Part of a small language model's weights: no biases in attention or MLP.
MLP neurons of a small language model. Each row is named by its layer, matrix (up: input weights) and neuron, and shows model dimensions 288-383. Each number is 128 + 24 x the weight over its row's rms, rounded and kept within 0 to 255. Numbers have three digits each.
After each neuron's rows, "fires on" lists the tokens most often at its 100 highest values on Wikipedia text that the model never trained on. A number after a token or word is its count.

L18.up689:130153132149111151172138143155149121137061152137147126126102076105182121148108104168120116135127135149138106114136090132151164140128134187131165118121114132095104144120174180156112125112137121115134126128148171126144157106132099167072099127104104117114094148084124100091166109165114130129
fires on: " the" 43, "202" 12, " –" 11, " |" 7, " pl" 5

L20.up1271:098133114096103132150135116127143110101146137155143148086114147124105144130134163094121122161176101157143141111139162093107104153100124167136154150152108118132166109161146112123116114180143122124156111111111134142144174096133139144162148151150110131109181102142102120073113074121113109140
fires on: ".\n\n" 55, ").\n\n" 12, "\n\n" 12, " |\n\n" 12, ".\"\n\n" 5

L6.up724:098099078145120118128146112152094068113104156154168193119158170124136116101103132137141110166118064124143133174141162143091137135133132132130106099165121146159107117097154095101112146142127138141142121117094180099133145097135107080100153163143147130129109143123124178164124117129143115125
fires on: " at" 15, "al" 13, " Wil" 10, "ared" 6, "ources" 6, "ame" 6

L10.up495:132138073110158111136139164116162140141180137080106141100119106132147122136113118125109162100149091102120147113111097133146030124145120135122142136138128109148148103112123140140116146157127123110128097084147146127115161097142128137124114119080139151125149138118122119103091098140078086146
fires on: "ar" 20, "y" 15, " star" 10, "an" 6, "h" 5, "ile" 5

L6.up206:116114158126129119122102101135109056123104115141118124111130145137090143130135172110160111137158126153123126149119128136165132089119102106147134125107155100119166130066130120138149132134115142136123098117137113159132142121085102103100100103112146153165146135135060133116101116132173143138
fires on: "," 45, " show" 13, " band" 10, " season" 7, ":" 4

L10.up982:142132127133142140087123172141110148118156153104099152131153082120115122152122164158111159112107110159150088141123122109091205112153131099102099137100148088137157115157135127103128185106140160136132157107136156154097099130131110090126139150155103103146128163130144109169092079123127106124
fires on: " and" 25, " et" 12, "–" 12, "/" 10, " /" 7, " to" 7

L12.up1325:108111110130108165128125125117112105119124147135134099133182129144122125134106115185111129120119133123149157126128136111080125169106097144154167127136104100161072152141142144168177115073183147111154114121117116138106136129088146136118207123143117129122150148121107121211178122108141102149
fires on: " S" 25, "-" 18, " C" 7, " Sch" 4

L6.up550:123147141121107143122097118149160124087104153133161103097119107131101154204106103140134128156105140155124127119096119104133159123143155113111124157165130095142146150141122134107161121148140072113090108136105140096101076106106129181138157093101135147104159070126161108204132085134098151122
fires on: "%" 26, "yl" 15, "ol" 12, "ae" 6, " record" 4

L10.up185:104130119109094073119127076128112082166161114132111135153156106106154124162094084131141140104100164133154133140135172101070138089155138113159101135148125145100139113149182128121115113178153135143133129105097111130100084108147092118103128145108109123142142140129136175108114122128160162122
fires on: " Par" 17, " short" 15, "s" 11, " par" 10, "ll" 8, " Pal" 6

L18.up309:146132112093136102145180110138136140121139142103123108110129137118138111051103176131158103129135152192083114189135185126086146126116112114124168108168087100153148079130144139137110120111111110116117169131150131113180166107174107125131088156156094128135157088122153174129121149107135141114
fires on: " for" 18, " a" 17, "," 7, " with" 6, " Ch" 5, " over" 4

L10.up1241:126146085136089124112150145168146089189171143148142138129118129117096136125139082106108102148096142136137133114127136062122089143147101131116139121102172116122121141164166147170133067172128106135138152123172166114144130098153144098142100156107102114133088119111148160102164098160129094124
fires on: "er" 15, "re" 15, "out" 14, "erv" 7, "iv" 7

L12.up1227:132147176100143147123095190147120141146148121120112139172117145147119116087162088098118103109150166116187091132104144134138132146149142131103070136114090125105119154105102132162133171122147111126099099097106107143118128156144117140146132101146142128112108146146132129139100121148133126144
fires on: "on" 20, "is" 15, "y" 11, "p" 9, "to" 7

L18.up842:131110150142136079125109157144103114117138142107124140089113109112120110116169136137136131122131116157119122124108107075128160135161105116156080176123178174143162137116149126131117122141119124114160100149135154143125108143118148150151116137125153136129109119132101102133090127122163118152
fires on: "ion" 18, "u" 10, "ation" 9, "i" 8, "a" 7, "er" 6

L12.up288:125168128127127152110160129100137124142115133106111063153144107120139099091128179137161095126132108168120104112104121112139146105081149147139091112145156114144162117121117171155112095081168112132117078125157183095119149146139133166148116174101156102151106071117145128136082106143078135122
fires on: " for" 19, " with" 16, "an" 10, "ed" 6, "on" 5, "." 5

L10.up7:159080126159135114126130109115189101188107122138160127113099128122163170142186124150104095113156134097108118144115074136105127147121080146151115127110134126135111109094077121131133152121093100141119142087139093131115104146151131148120126122136101143085127155147202083129125137114108137116
fires on: "I" 13, "R" 11, " and" 11, " –" 8, " fre" 8, "vers" 6

L6.up1209:127100123120136152094154140124144112130127128123125112123136129164117084124135075154135110104157105119118122082142105149154138121127137150123119113109127096110135125123163144111151168109123093133090111111140142160088114129136128150119118101149106152151113093137164109145146150090125160104
fires on: "ry" 20, "ity" 9, "way" 7, "ation" 6, "ly" 5, "ature" 5

L20.up490:116091107127136073189117159123147118143103121114125140103145136121134134124115126085124104124084178106110104124158119111131146125136113147146167170115104144109070172118149169116132141130125074174143158078122112095137143096058156167090160125157134124139162126120162099178091131123118162123
fires on: "-" 32, "/" 14, "." 5, " un" 5, " down" 4, " a" 4

L6.up638:129103130096131132084148149145113152132189140154147118117131110111131125117155153128167143099144118117108115119139117108059082121156158105123178149124103157142092147140138112120120097138139116142119072110125144131125141113163137139149119075139115144099116099117153117130162174119135133109
fires on: "History" 14, " Que" 9, "ago" 9, "-" 7, "°W" 6, " Democratic" 5

L10.up1174:143119150112105133144068114163117106142127109108126135138117145138142126150106168114131116136108114117128109110129148126125118117158124170085125131097153132127165141159144097107145087138136101122167106087148147139061105117138115110149103129145126160098106141165104081181163137112113131112
fires on: " with" 21, "/" 11, "ed" 6, "t" 5, " birth" 4, "'" 4

L6.up369:114150091114132160096150109138167130142134132172128098116139126153094126110113130136167133105117174128105170136110108104140108117110079116134133130141111140148163106158122147106109114089128177108146138146098104160151184193086098152140135137118112149132162129149111136116130128140120131161
fires on: "ar" 16, "at" 10, "urch" 9, "ec" 8, "ages" 7, "ences" 6

L12.up201:118145112138140105149112165097125154135098116148123173172164118137138134106143119154110112137133157183115166162132120130143148094122134156134158086138083145156119105146136144172116157189153140118089115124144111097144182079124136156154160087165151127150148131150139096080141135105093166124
fires on: ".\n\n" 52, "." 29, ").\n\n" 7, "\n\n" 5, " |\n\n" 4

L18.up1223:113135148156102196134105148134149088141157132109141118136133105105160100084160117114093120167123096114090113121097147124073118157127129115120156160122130114128127120105179112092119102134140117113131192152109121150088178120111139118169174158102131156147112123132130056147158117146104132143
fires on: " O" 27, " a" 18, " o" 15, " le" 8, "o" 5, " very" 4

L12.up866:134150164153144109095115138132133156103118158132146107088141116124129093174114110071082104084143094143152175120133115109133115073155114112105106128127140121143166163136128117151155157119113111126137134106150102120123134159124126140134151130152147134122157110130138116140163141116135124127
fires on: " |" 49, "\n" 7, " " 5, "," 4

L6.up858:129104135173111160143095154132135139116134147105132112119128099107135158135080129157151114151135123185146171092136129131123089097135117108146074128111106165109100106092173101171097161114109122114140152094092120138168128148144130158132185171094072124137120142136124121084103131134110149143
fires on: "ph" 20, "ai" 15, "han" 14, "irl" 10, " Air" 8, "iana" 6

L20.up132:116159115160129132125148113144090115160122104100100119145117100119135081143199112165132135135117113100126115117096094101117173131157159124139109129122130102104108112156093157129172123128140139127139169149143103136108126150124166100138137114158132102148126130095137112096153140155092135106
fires on: " T" 12, " v" 12, " V" 8, ")" 7, "v" 6, " B" 5

L18.up143:076117112104132132133158144121157108131170158113095152160133135098122087144127125147107133143109158152113155153148092169206132079083141142144137073129142177120127120128129140158124088110134106131134134138141125142093142108098120153098131140127087129097123159133134112131174125155114128097
fires on: "," 20, " de" 14, " |" 14, " -" 11, " of" 11, " –" 4

L12.up756:099116161126140102120127098126130133108108117177138085127137160111151169105121175132151154129148120115145166112087114133104133141148115106116157095105108144126107134148093135137117135074123087134110152116116154141134136107138096107124139175112113126117164106110127132141115148133100140128
fires on: " that" 18, " Best" 14, " his" 8, " her" 5, "gr" 5

L18.up1077:145116119114140147139114133122137145131119144135145095138150167107171143144135116133128146074067091120133126110116115104111132124148090122107093117085119165128110107126095113086157065120161134126155113136089141118090116132134118114128138084091152081115067163161143144155117112164139102115
fires on: " to" 25, " in" 10, "s" 9, " for" 8, " an" 5, "ing" 5

L6.up1281:098120120103104119132162124129105122108177069120115152128161080135134129157120148165151143101091117127114132097136165171100159107134136109120111085125093099161110158110138107154105115131167172118115091134124153095168144110135114138142096099129110171068103116130113141159117160138097144112
fires on: " " 30, "d" 7, " his" 6, " himself" 4, "It" 4

L10.up48:105100179118131115115135139129101112127143117125150171158109102099100128157152127127113157098140104119106134167124154152102135119143114213154143071127099123150117145139140165088095147086128099138085147143147123112126094127166104150126131122127089101089143113130129137086158131108137139137
fires on: " Ch" 41, "Ch" 13, " Ph" 7, "ch" 6, "her" 6, "ach" 6

L18.up916:132153127160117114087132130169174156108112149118112108092128167149074137106111150076141123128165126145134165167132103083144094086106139108112131099132188099146145114176112142150121117138146093124117102132121126094143111147148134138174117118132136109085140131140133136095131114107111154141
fires on: " |" 24, " an" 13, "," 9, "ah" 9, " part" 8

L10.up183:159087119111099107129131122125119151149098075115140187121134114141150112167106145067104138153123148164137088145161135154122120089119121124112132121106129153120117133128076134135126170135129132129171105128141100202137150116126140146138127130107153107112160119114109125127135133101094118135
fires on: "–" 37, " |" 10, "p" 8, "il" 7, " adv" 5

L18.up447:102103121132136093122133118147088121177145140104107107150154099133140120115157147138142113161124121133093119107180120108146116131121115130087120118106112165074099051113160148119085114148083159140142199116133175134155142144094137116144088126125098137113169162137152127143123164121138187122
fires on: "," 34, " Le" 13, " –" 4, " with" 4

L10.up726:128110158111134182069118149128103123088160122126144090073125113195129119136175123129142142126090143212149108123118087092121131144112115165162170130164158168147175169120160110083155175113126170085104131097162078149111147140127078120069104112140113123115117124096133171154132121089144154127
fires on: "on" 23, " National" 10, "orn" 7, " Van" 6, "ar" 6, "arn" 5

L12.up765:137132063112132129131171196119112093113164133129116164111146117120176083146182153121103134093098122115149091134125127117136163155143123178117129119146117093130114147180120179140087125133092103100118127094117158151102132154186103103132134144156095164122077129113144128123104130132073126133
fires on: " He" 28, " he" 16, " and" 11, " later" 5, " to" 4

L12.up205:132137160157125128155138125067175169160088164111102128167145107102142106153116077125159131114157103156134145179135143176109098129100149136139118081121141134144155151128124115149134117128157125103108161102126147122074188129161129144123155136100104073179128116094118130155111146178158131075
fires on: " of" 27, "os" 22, " Party" 5

L18.up534:141154101137114135137150117142126094147154153118149184148170129147129108128139135107105109137155052121153171117112105147116123122147128130195162140160158152150177118191097103111139141135154125115186168138116145096132123120111131124118119106137138135150161124134096186129136127149143151142
fires on: " S" 23, " R" 17, " N" 14, "a" 9, "é" 5

L18.up59:154126190149102079137166126067172096131131085110089157117167124102138141134138102100109100141124176150114103149091089134150139164123118141138150140144115101135164114106142167142119124133147110190136144122177149112108131137124121176168150171123147113141161088159135094145117134088113133103
fires on: "." 93

L12.up1115:178132059169131095097143122076150157104111131095123145155118112162143103153118084095121151160154119124141083108136158135155132134136160134112075069138159098116159138120122109175173167095183166172072127121104101106093106150098167119162102137099150120132125138113124155158139160133170114163
fires on: " to" 24, " of" 14, "m" 7, "." 6, " with" 5, " season" 4

L10.up777:127093132104165112157122150128155126134110124062116151117114101119132104130125114117154157136128137123134129109131130157172149140108097173123072118111090137133130088131099125153125099141169153061125102092152123098122129100131136133092135136071088115145128101119115155124172088143135140119
fires on: "3" 58, "os" 6, "D" 5, "ro" 4, " Died" 4, "r" 4

L10.up1256:146163111133169108155150149129110140166089153163120154074144126127120173143134119124175134161095104123111134169127115131120118145125095119072101128118061124102136131162131125189082120107128119097093110082143155092125163137143133163108161086154155143156138172116104096096135144115160145124
fires on: ".\n\n" 32, "." 15, ").\n\n" 7, " by" 7

L18.up151:143077141099116136150150143128152136054112139110133175122115125124116130158114092107143106102158142123074133142112112168097103137136143169116123156161139111196139117152141087135125153113116105166138126099134098096171117146121120119125164162103115150121126158130146146110119128121091097126
fires on: " ex" 16, " Z" 9, " S" 7, "ro" 6, "J" 6, "arn" 6

L12.up816:176107102174116094091121155126149157109119100129114151100116164100115104153131103111091144089097108144169137094131130112125120106190120166116062120102146142178150124148148106058146106152136120106139140145107122104151112116116118095141139144151097165127149124127103120139157140131105083117
fires on: " |" 30, " as" 13, " Tor" 8, "," 6

L12.up352:115091121137160106122144103129143146125102127129128169110144165099153201138111154106169134154140131132080117153146163129147151143130117128115083112084054168117164129145119086162139137115134151104106111135162134123157098129161123124108136087131137086139182101159097104142120134162114129094
fires on: ".\n\n" 83, ").\n\n" 8

L20.up826:126120152169161152133144120104142129165074136124111125120140101150143122159134142128105142137157157109141103135080168140137103127108146091145124069114131115128123117153142147133153146115136123115124133163156122106137174123120152091160122203168094120160123114105092107115111150143147126099
fires on: " n" 14, "B" 13, " B" 12, " Rail" 7, " Th" 5, " s" 4

L20.up639:117104085118097086120146150169137142118137136109103121151131117145177142157113155127163124102108121138114117141119123147130138158088123094075134112115162116127100117154109141129092094142119099154063161132131129115114146169179165127133143148118112138115148140151105147151158105129129123111
fires on: " t" 17, " D" 17, " N" 10, " c" 7, " " 7, " T" 5

L12.up321:112075132138076115148162114110158121140150133131085149079122145120126090153144122097171093165107159148113123152071144146128159105145106117135121102094079116134089153177146121153137121096102089151162093076124127117108127165112149136111090149151138146148137122117172126132139111114160125149
fires on: "." 32, " ." 10, "oy" 9, " " 9, " married" 4, "\"." 4

L10.up904:123163132127130146117143167155101127100086118156092093136141134078160121157102108154151148077125145108109112156129134134097130144126190124144112150109136139151129168146163123134177137113173144135110120165171130099120146143125134106134153130115116121162103122106105157132118168141132111116
fires on: " of" 15, " Mount" 12, " Great" 11, ":" 8, "ly" 6, "t" 6

L20.up318:115112105199124086130145127123097145108160138105128122160124143132160144189163092137127103095106111145122134149134153110142121145129108106124141072100131110140099126102125096138148139109132092174103113129115140130111095154099137101134106165110180115162137124081090122131152131128087121090
fires on: " D" 50, " N" 16, " M" 9, " T" 4

L10.up244:157157122162122119138160122144099125143121156124146069109062141130135126129191151114120139137146119117113119144141122070119044130127092129122150110129154083177134109145127147111137122147145105087135086107159148109153146162124122118136111147129129112122107079115167152170113133125121146161
fires on: "°" 28, " north" 16, " south" 13, "red" 9

L6.up63:119081156149146147119164145153123099149133140128110140138141152153118161083144119148145124139140131122114126169105110154125147134164128091108150090108111149127099130123157163075133091124108158163093158144115103109152124133145142142126130077072102119135123145138146113099092098058162115075
fires on: " /" 23, "-C" 10, "-L" 10, " |" 9, "(" 8, "_{" 6

L12.up494:116128119151095127124162141164123145147121125139128110124109157153108137082165114140089181114131188104140110111097120153135080149119070119099127158123144120110159081120146134116110164094159095132119126117130116121120126148108107144147131140160146136136126138139148111160096157162131133181
fires on: " north" 14, " south" 13, "ra" 12, " east" 9, "ect" 7, "heast" 5

L10.up356:156139134108101168168139151132139102137144120109150133138128081139123138125120099093152127113121108089095142141128112138095087111083121122123130116097104113141137149166131094142101118135176179125137137107122137116103139117061128159174188141156142130108139132153169092118157105138133170115
fires on: " O" 47, "el" 8, "ad" 6, "ro" 6, "r" 5, " o" 4

L6.up702:149119128115104077159143116103125101125104168163117083146100137115162087158141120145126098143125110129131131118099102127144105102166098100106096161150138135134146132112098124110139132150172132138159135108153146122151120172074145167114161112147125115134132111136131126136097087123143135114
fires on: "ur" 33, " str" 7, "i" 7, "est" 7, "r" 7

L10.up1145:105112128135140152127137149135142115087160150164119149141154135152158150130113131152149136122163123130149122143115152157144116116090151150143114109137118134095109151124167125154136107097127078129131124106165139154128125117120143139116151155102117085155145152105132137072124091112146091120
fires on: "\n\n" 63, ")\n\n" 14, ".\n\n" 12, " |\n\n" 7

L6.up709:140134158136082083104154147123134155104114118112138159121157092095110132141078108133121136112122185154123157147101175123175121156122109091122143144147154163099099135095123112125145137135090145139136163144140087151135128126083137121122153112109126117130148129087051177108115126095160146134
fires on: "ur" 15, "v" 12, "z" 10, "en" 8, " also" 8, "ō" 4

L18.up259:165102152135108078113119155086122135117153111095085145126164150110141188112134100098113116154088168140141119147135101152120175124131100131119181133161105101114105126130123149125155152106151094172135152130135136115098140113131150153141144146110136124136167135149121120125148158115130109176
fires on: "." 85, " \"" 8

L12.up1075:132142147141146140118116132171116106082129138160159123147115140098134143103085147121141141151115146101107094161127173135107121130112119116116108147136116112124139107160152118138153148130103164138133139066151109132104139114060084099169109121113123159147092118119165081086084136083115143176
fires on: ":" 26, "ay" 7, " By" 7, "ast" 6, " ac" 4, "an" 4

L20.up575:162095115129088098102128114133103104149119093152123133117125122125098177152127132126214083134162091155136071162107122108155125144111146169124131085085100142132102108159121092152117143140115143149143147105150132161103134124119126137116104123134125146139141108134127073148124143170127141123
fires on: ".\n\n" 66, "." 19, ").\n\n" 5

L10.up1289:100108114183139169136125093147107107138100107130143116132169137122105136119165131131134180099122112097074140147120098135128124131138178147137173156152151137178177140128170119160134097097106148099144130106117145111130113120145108118110133126139154119147128115128127093118147146162165110146
fires on: " Indian" 15, "ific" 9, "ia" 8, "ic" 7, "i" 7, "iana" 6

L18.up493:131064107141150119101112102123128154159130139143108120112144142086114130141124139186110110087083116153136149118173137115137121151169140113128143125123184108115109169139119170110090143130094127132130088155174129135171141116130118125141138114123135132213160176118119125120149146139108157111
fires on: " F" 22, " f" 10, " He" 6, " Swed" 5, " to" 4, " Aust" 4

L6.up579:130088129101104139151106142146116128101138108151090159154143095124079114175117152119115115131128122120127118140142146111122147134207175158137144109111159120152086159172124148133110143136185116113116108159135132109086143092117111128144129105109157112122139100114123135147154108135170129115
fires on: "ep" 19, "ame" 13, "ook" 11, "=" 9, "ace" 6

L18.up783:127153105135136135155172120097147111175137111124145137103105155145093119076124125170137114160110119156115123144122153172082166131133080121138100136134124103166154115114155163116135168135125127131123144102123149116147108130049151138134138138086136150103164133133108117147140140148108135169
fires on: " r" 33, " R" 15, "am" 11, "h" 6, "a" 5

L20.up913:171094153079139164119142142115101177146145136078113118083153107132170167155113137137105125145126111135126092128158101175130160112124106164142127140159111130140121110118128134152157134117127132123151107119123148134103108149124132138166096098112091147143134116144140130144081179127124127159
fires on: "," 27, " and" 11, " but" 9, " as" 8, "us" 6, " ex" 4

L18.up96:123167119126113139094110138110140146104119158092079135108174103114131165131125116095133113108146133125173124166156103139148109129103129172132158081162142134110119127100100133103176156152184119129170154168159144165122142177126142121156162108182076149152164098113140110150145137116130147123
fires on: "," 38, " and" 10, " but" 4, " They" 4, " now" 4, " which" 4

L12.up644:102138137115119119192142163092127118110141131151160140163127119149157179133130138147127171099070150152110135115135100122111110048106129080102112087109149172109102117174172139158131132123127159133135115113133148111083122145110093106184133139138110088113134143118093133128125097119153108104
fires on: " to" 17, "ing" 16, "ated" 9, "ed" 6, " from" 6, "ues" 5

L18.up571:124102125146142138160104108104123125127115134159139088079149113150114133126112128101164156167147168073104120116144107145089140108126126164169118090149100111170106139137151142120094160119133100127104119144089140144146112158133127099097139144079101102204148175062122136134175117117120134160
fires on: " S" 49, " pr" 6, " CD" 5, "a" 4, " a" 4

L18.up981:146117112106120103114149159139138094134133090134087127121149105141163155110156104130132121097115103140113133148126126174124089173124155114160089167119179092200137124180089124111107160127120158108119135102126138114162151131135148135124160146125087099122153153122141143086139131158146108138
fires on: " p" 22, "." 14, " tr" 11, " Or" 9, "0" 9, ":" 7

L18.up843:140139141140112135096148091111066099177146131112074150116117117155152140151139118124121133142125114153124101092138141135149119152132116128097120124133135072145146123141145128092128177119101151109126121119104123128122141124144184090113152135167120122104123157105106121117116142158118145113
fires on: " v" 27, " V" 11, " ind" 10, "r" 6, " dec" 6, " tr" 4

L18.up501:141109137145137136135106172094119160143141119101164137102164156193117110130147100143157117091143151113156134177141106155088158126121122164128186125125117160139131109123122094139162170125148138142158132081135163163099118119115197115148123112104105165140162133099123147162104125111135139132
fires on: " of" 44, "f" 6, "," 5, " and" 5, " F" 5, " |" 4

L10.up1324:140136169099119094108136116140120099140152108093104123130128172136120130141189163148153144131089163120142152125118111137172144112098127141151137138091128104121159111111115096136122123133166157139144147120153119093137115178086149139141198114167122129125076136112098112183134109160114149133
fires on: "r" 27, "i" 13, "art" 12, "o" 9, "e" 8, "ra" 4

L12.up1222:126101154139142138117152137189121106149077169122103102147125132105076102118117181093164140104147150143139103084182148125171132127141159152128140124131126154127122157106125157125127155149126111115163173166139144100115115096135139139126111138087117114106127101091134117127151146146157130105
fires on: "l" 17, "ff" 9, "ult" 8, "ound" 6, "w" 5, "vers" 5

L12.up413:111162130168152132134114112159125093112144157145128132139136084136133143172110174136116136179155098126119130160117137079127098146112125171120130145122103133086177154126174108158143143150142126092122138101148118139147155088159123170115101115211112137113082126095128111101116148171110132130
fires on: ".\n\n" 56, ").\n\n" 12, " that" 10, "187" 7, ".\"\n\n" 6

L6.up1076:092115120146115098134114118128127133147142099137156100141144141126124093138149168188125141121162152133137125149166104125124135156129106133079123152156127175134121146097160130131129143105175151098101158136131142162129137143134157158113121137119137136162088108109129089154046092090136123145
fires on: "ing" 27, "s" 11, "eng" 6, "ion" 5, "ation" 5, "ian" 5

L12.up217:171109115154137129147162115136090133096147128131131106076135118142171105087134159115153101127130159138153155101153132143150148141105120138150111112133165118154126145091167086121179182126099140104162126150134139104146164126130092125126150193093173094167146114104073183126129157170096133148
fires on: "r" 18, "w" 13, "urch" 8, "ee" 7, ":" 7, "arm" 5

L12.up785:162124081133137155105140090151139150108123110130162124117135160128110134156130120117149171083194115112120133104120123123114109123109128160120089122149165132130141164132111100131151154131166145144146095124131159126138145147131102129123119144126115117116146130168147137161146153130119145118
fires on: ":" 13, " the" 11, " of" 10, "t" 7, "ac" 7, " Sc" 6

L10.up894:100142078163130114130164133128154122155173118124103173122111133123159097108130117116142106129157088088102140122111148160133112117153090117146099135146144100171112133166118157116164160158106096095151091140132125143123128109134160152094106106130119110112139148117106129114114138108139100165
fires on: "an" 23, "am" 16, "h" 10, "ri" 7, "ar" 6, "han" 5

L10.up1111:087098115141144136132152122128129116136127116147138146093112113130119165084113134137137174135162148120093148128119123137104121101151127102137151151154166103148171106153120103147126138127105098151140146113185210127100115123096109107120103146096162126130154129116111129123187106114113117123
fires on: "ics" 14, "ical" 12, "ial" 11, "ry" 10, "ic" 6, "ual" 5

L18.up813:152107097139143089149146142127096112150140150138099139147126138107096116087128103133142146092141094138163145159113139116124132201084123150154130182141123126177184187184124115138157115139142163167133155145127122126130139131091174137112117143163095102159076125119106109148152119167157150100
fires on: " K" 30, " R" 24, "at" 5, " S" 5, "i" 4, "T" 4

L18.up77:160118127159115113124155129116154111158118156104141135121155124170136158106131128149079165136162110098145116131151126131142116114124094173127157095149148136140111072140135122109143122113139152112122128099152112143135111140126167091157066114128075130154148146159110067105147147135114175129
fires on: "," 42, ";" 16, ")," 10, " –" 6, ":" 4

L18.up221:115152157154133124113161142113117130187144115087154159098162153120144123112115134134141110106150102165132149133110125102131127122131088159161127128126133147079165156205125117153107124114171102122127130147120130156108125103127142104144112106152147136130152113082082148147111103113076119103
fires on: " p" 26, " c" 12, " |\n" 12, " Ar" 9, " ar" 8, " was" 5

L10.up806:148143115152137153133119113176152194133176118133151135094106169143085142090116076131114160101140162107133099118112074115136128130123142149134123140144145093127115142131110154106144130090165122169118091144104110117135135154122124145129173109118166131182147178133136113146142138125116118116
fires on: " New" 42, ":" 12, "ew" 6, "f" 6, " of" 6, "um" 5

L18.up1164:118102145150066129142116140101087100157152122158108119142093130126138133092165149114085092117158144143114129130126117123129145150122107093109112098175126143105130101132162174085147159125130107122127162114161147136153146149103140148114180130066187116088133126127148157141152122125090138149
fires on: " t" 72, " e" 18

L18.up726:130101136142144108141148130144117102128133157124131091111096137132142121065133111129159140098138132124151145108115130161106126083130097088145108123122111146130126124133150132118145142119124057171134137095108170096121107177131150132145145156086226095133135119114143143142126123126116097169
fires on: " le" 27, " R" 13, " Le" 10, " e" 5, " r" 4, "re" 4

L12.up390:120109120123107126157155141094161143087124153103159108154104125165109089112101114106124147140124108131139156130144146107108175123153172146141137110149107151111166131093133116139103082067136134123110140110136150073115115153117114124146165106091105132155129107104136120124117090201162147151
fires on: " e" 18, " a" 15, " an" 9, " An" 7, "ai" 6

L12.up555:135139186135104090188115093137109125142131128150109121161142117174131126166132106099165106105141088118141123180184099153123137135121119151141107115137099129145125112113128135148094135135089162162154123148142117103125124154127125101152120148169104100109149129178157101141111132151143172133
fires on: "," 15, "-" 14, "." 11, " half" 6, "}" 4, "od" 4

L10.up1195:091111107151119137166138148179122143180139158107110125104117110112120087145154116144123079116163145088123157166100089056152125154139122147144120159113113095146149130096132126102120172120122084113149110118122106136159150119158094159132135106093086106119136182115140146164115149114094131117
fires on: "R" 21, "US" 10, " trans" 10, "ron" 8, " and" 7, "ator" 5

L10.up648:136105107125107148142103112164098148145168095113054134109093127126126092145080136093122067102170110104130096093142145134152099155100143086119137145145145135146132118129156150098146113140106133104139131132151110113118166130094150135135127131126119161102136136147121114138103135099155137090
fires on: " Ex" 32, " ex" 28, "m" 6, "x" 5, "ro" 4

L12.up115:127096108144117123123117136132111101126156119117099108144099104102156081152130117106136123124138128126107094134105164158119089129131152120127109124092094139085161134134151168123147164122145143133128097116095092118113109128146127147087117147091125119114124146092128101090156103109142143132
fires on: " par" 22, " pre" 21, " Par" 17, " Pre" 16, " Pr" 5

L10.up952:141146129126109137117127148107146147096107155146164102155159141126162147152120074139137153112185164146116103099089187151139175108128160137152136110151165124093143147148104115132130140108144175150119113097113098122119111112111116145102155142078105143125145143106151161115146121125128125129
fires on: "z" 17, "j" 9, "v" 7, "t" 7, "l" 7, "š" 6

L10.up1024:147126142115100154088144114173124113160139140100171139094161113112136091132152135112169105115136163127151118119131107138167127106151123124141131088101160142147120177085150110157147173127155104110104126117131113102114140136098107136142143103152170089124140147122161120146146100139140116142
fires on: "r" 18, ";" 15, " special" 10, "arm" 8, "ft" 6, "9" 6

L12.up66:117127105139097109143096156098118153164096094122121098131136150102099100153160077153099106117161157135134118109120135110171121114124123104094120121149141136139130111125112132148152119151125113117099091127100141119110109140136125117141119139132117169125114151087113136164083180143114139151
fires on: "b" 13, "t" 12, " of" 11, "ish" 8, "st" 7, "m" 6

L12.up887:127163135150124126147141134134182142166112147136115096163113113163125158158129146080106110122134090140165102114104096149130162151122138157109122130114119137113162161134158126168123116082113087140177097071159136129119122125149153170119175178109171096176144134123096100083133128112102175160
fires on: "\n\n" 31, " |\n\n" 26, ".\n\n" 15, ")\n\n" 8, ").\n\n" 5, " in" 4

L20.up573:137096141116105142103153112131125133101115174116082117103160137157095116122097176101133092145120133130120119127102144173103095150119113142140185063104132111099158106164145084152103123108118133171146108116134120124146120113127139135131101118132136136149164126090112113116083130124109095119
fires on: "P" 21, " C" 8, " V" 7, " c" 7, " p" 7, " F" 6

L18.up88:124104123144133162175118170122125088110134119147142123141122100108155151140163133105110083147099150115167136082077111130120139158141135128138134143125139120129084136157164153136109109111157111155151119112162103123111134131173150148162136117102128148076107096061138122155110123084190114105
fires on: " and" 24, " by" 12, "." 9, " John" 8, " |" 6, "ry" 4

L6.up615:118080136141114116147153140151158102103123153114134114127142121124124103123131127123146157117117096130133132105060127123099134141147158112121138135119156190102118154087137149133137128131116095131136156119165149157149110122179126128118114124108116127107103152151136160130154137131137138127
fires on: " present" 16, "yl" 11, "ronze" 10, "inn" 7, " Mill" 6

L10.up1175:074108094135132104140132111148126137119125133097129119122091146106094130131103141181137130118132117119113102155145154118165142106124077122157140134150177128122118151125181155133115120144142149147127152157142164147151132125146079120128077123146151100072173184127147107115077121139122082081
fires on: "-" 16, " community" 10, "ivil" 8, " Catholic" 7, "ub" 6, " -" 6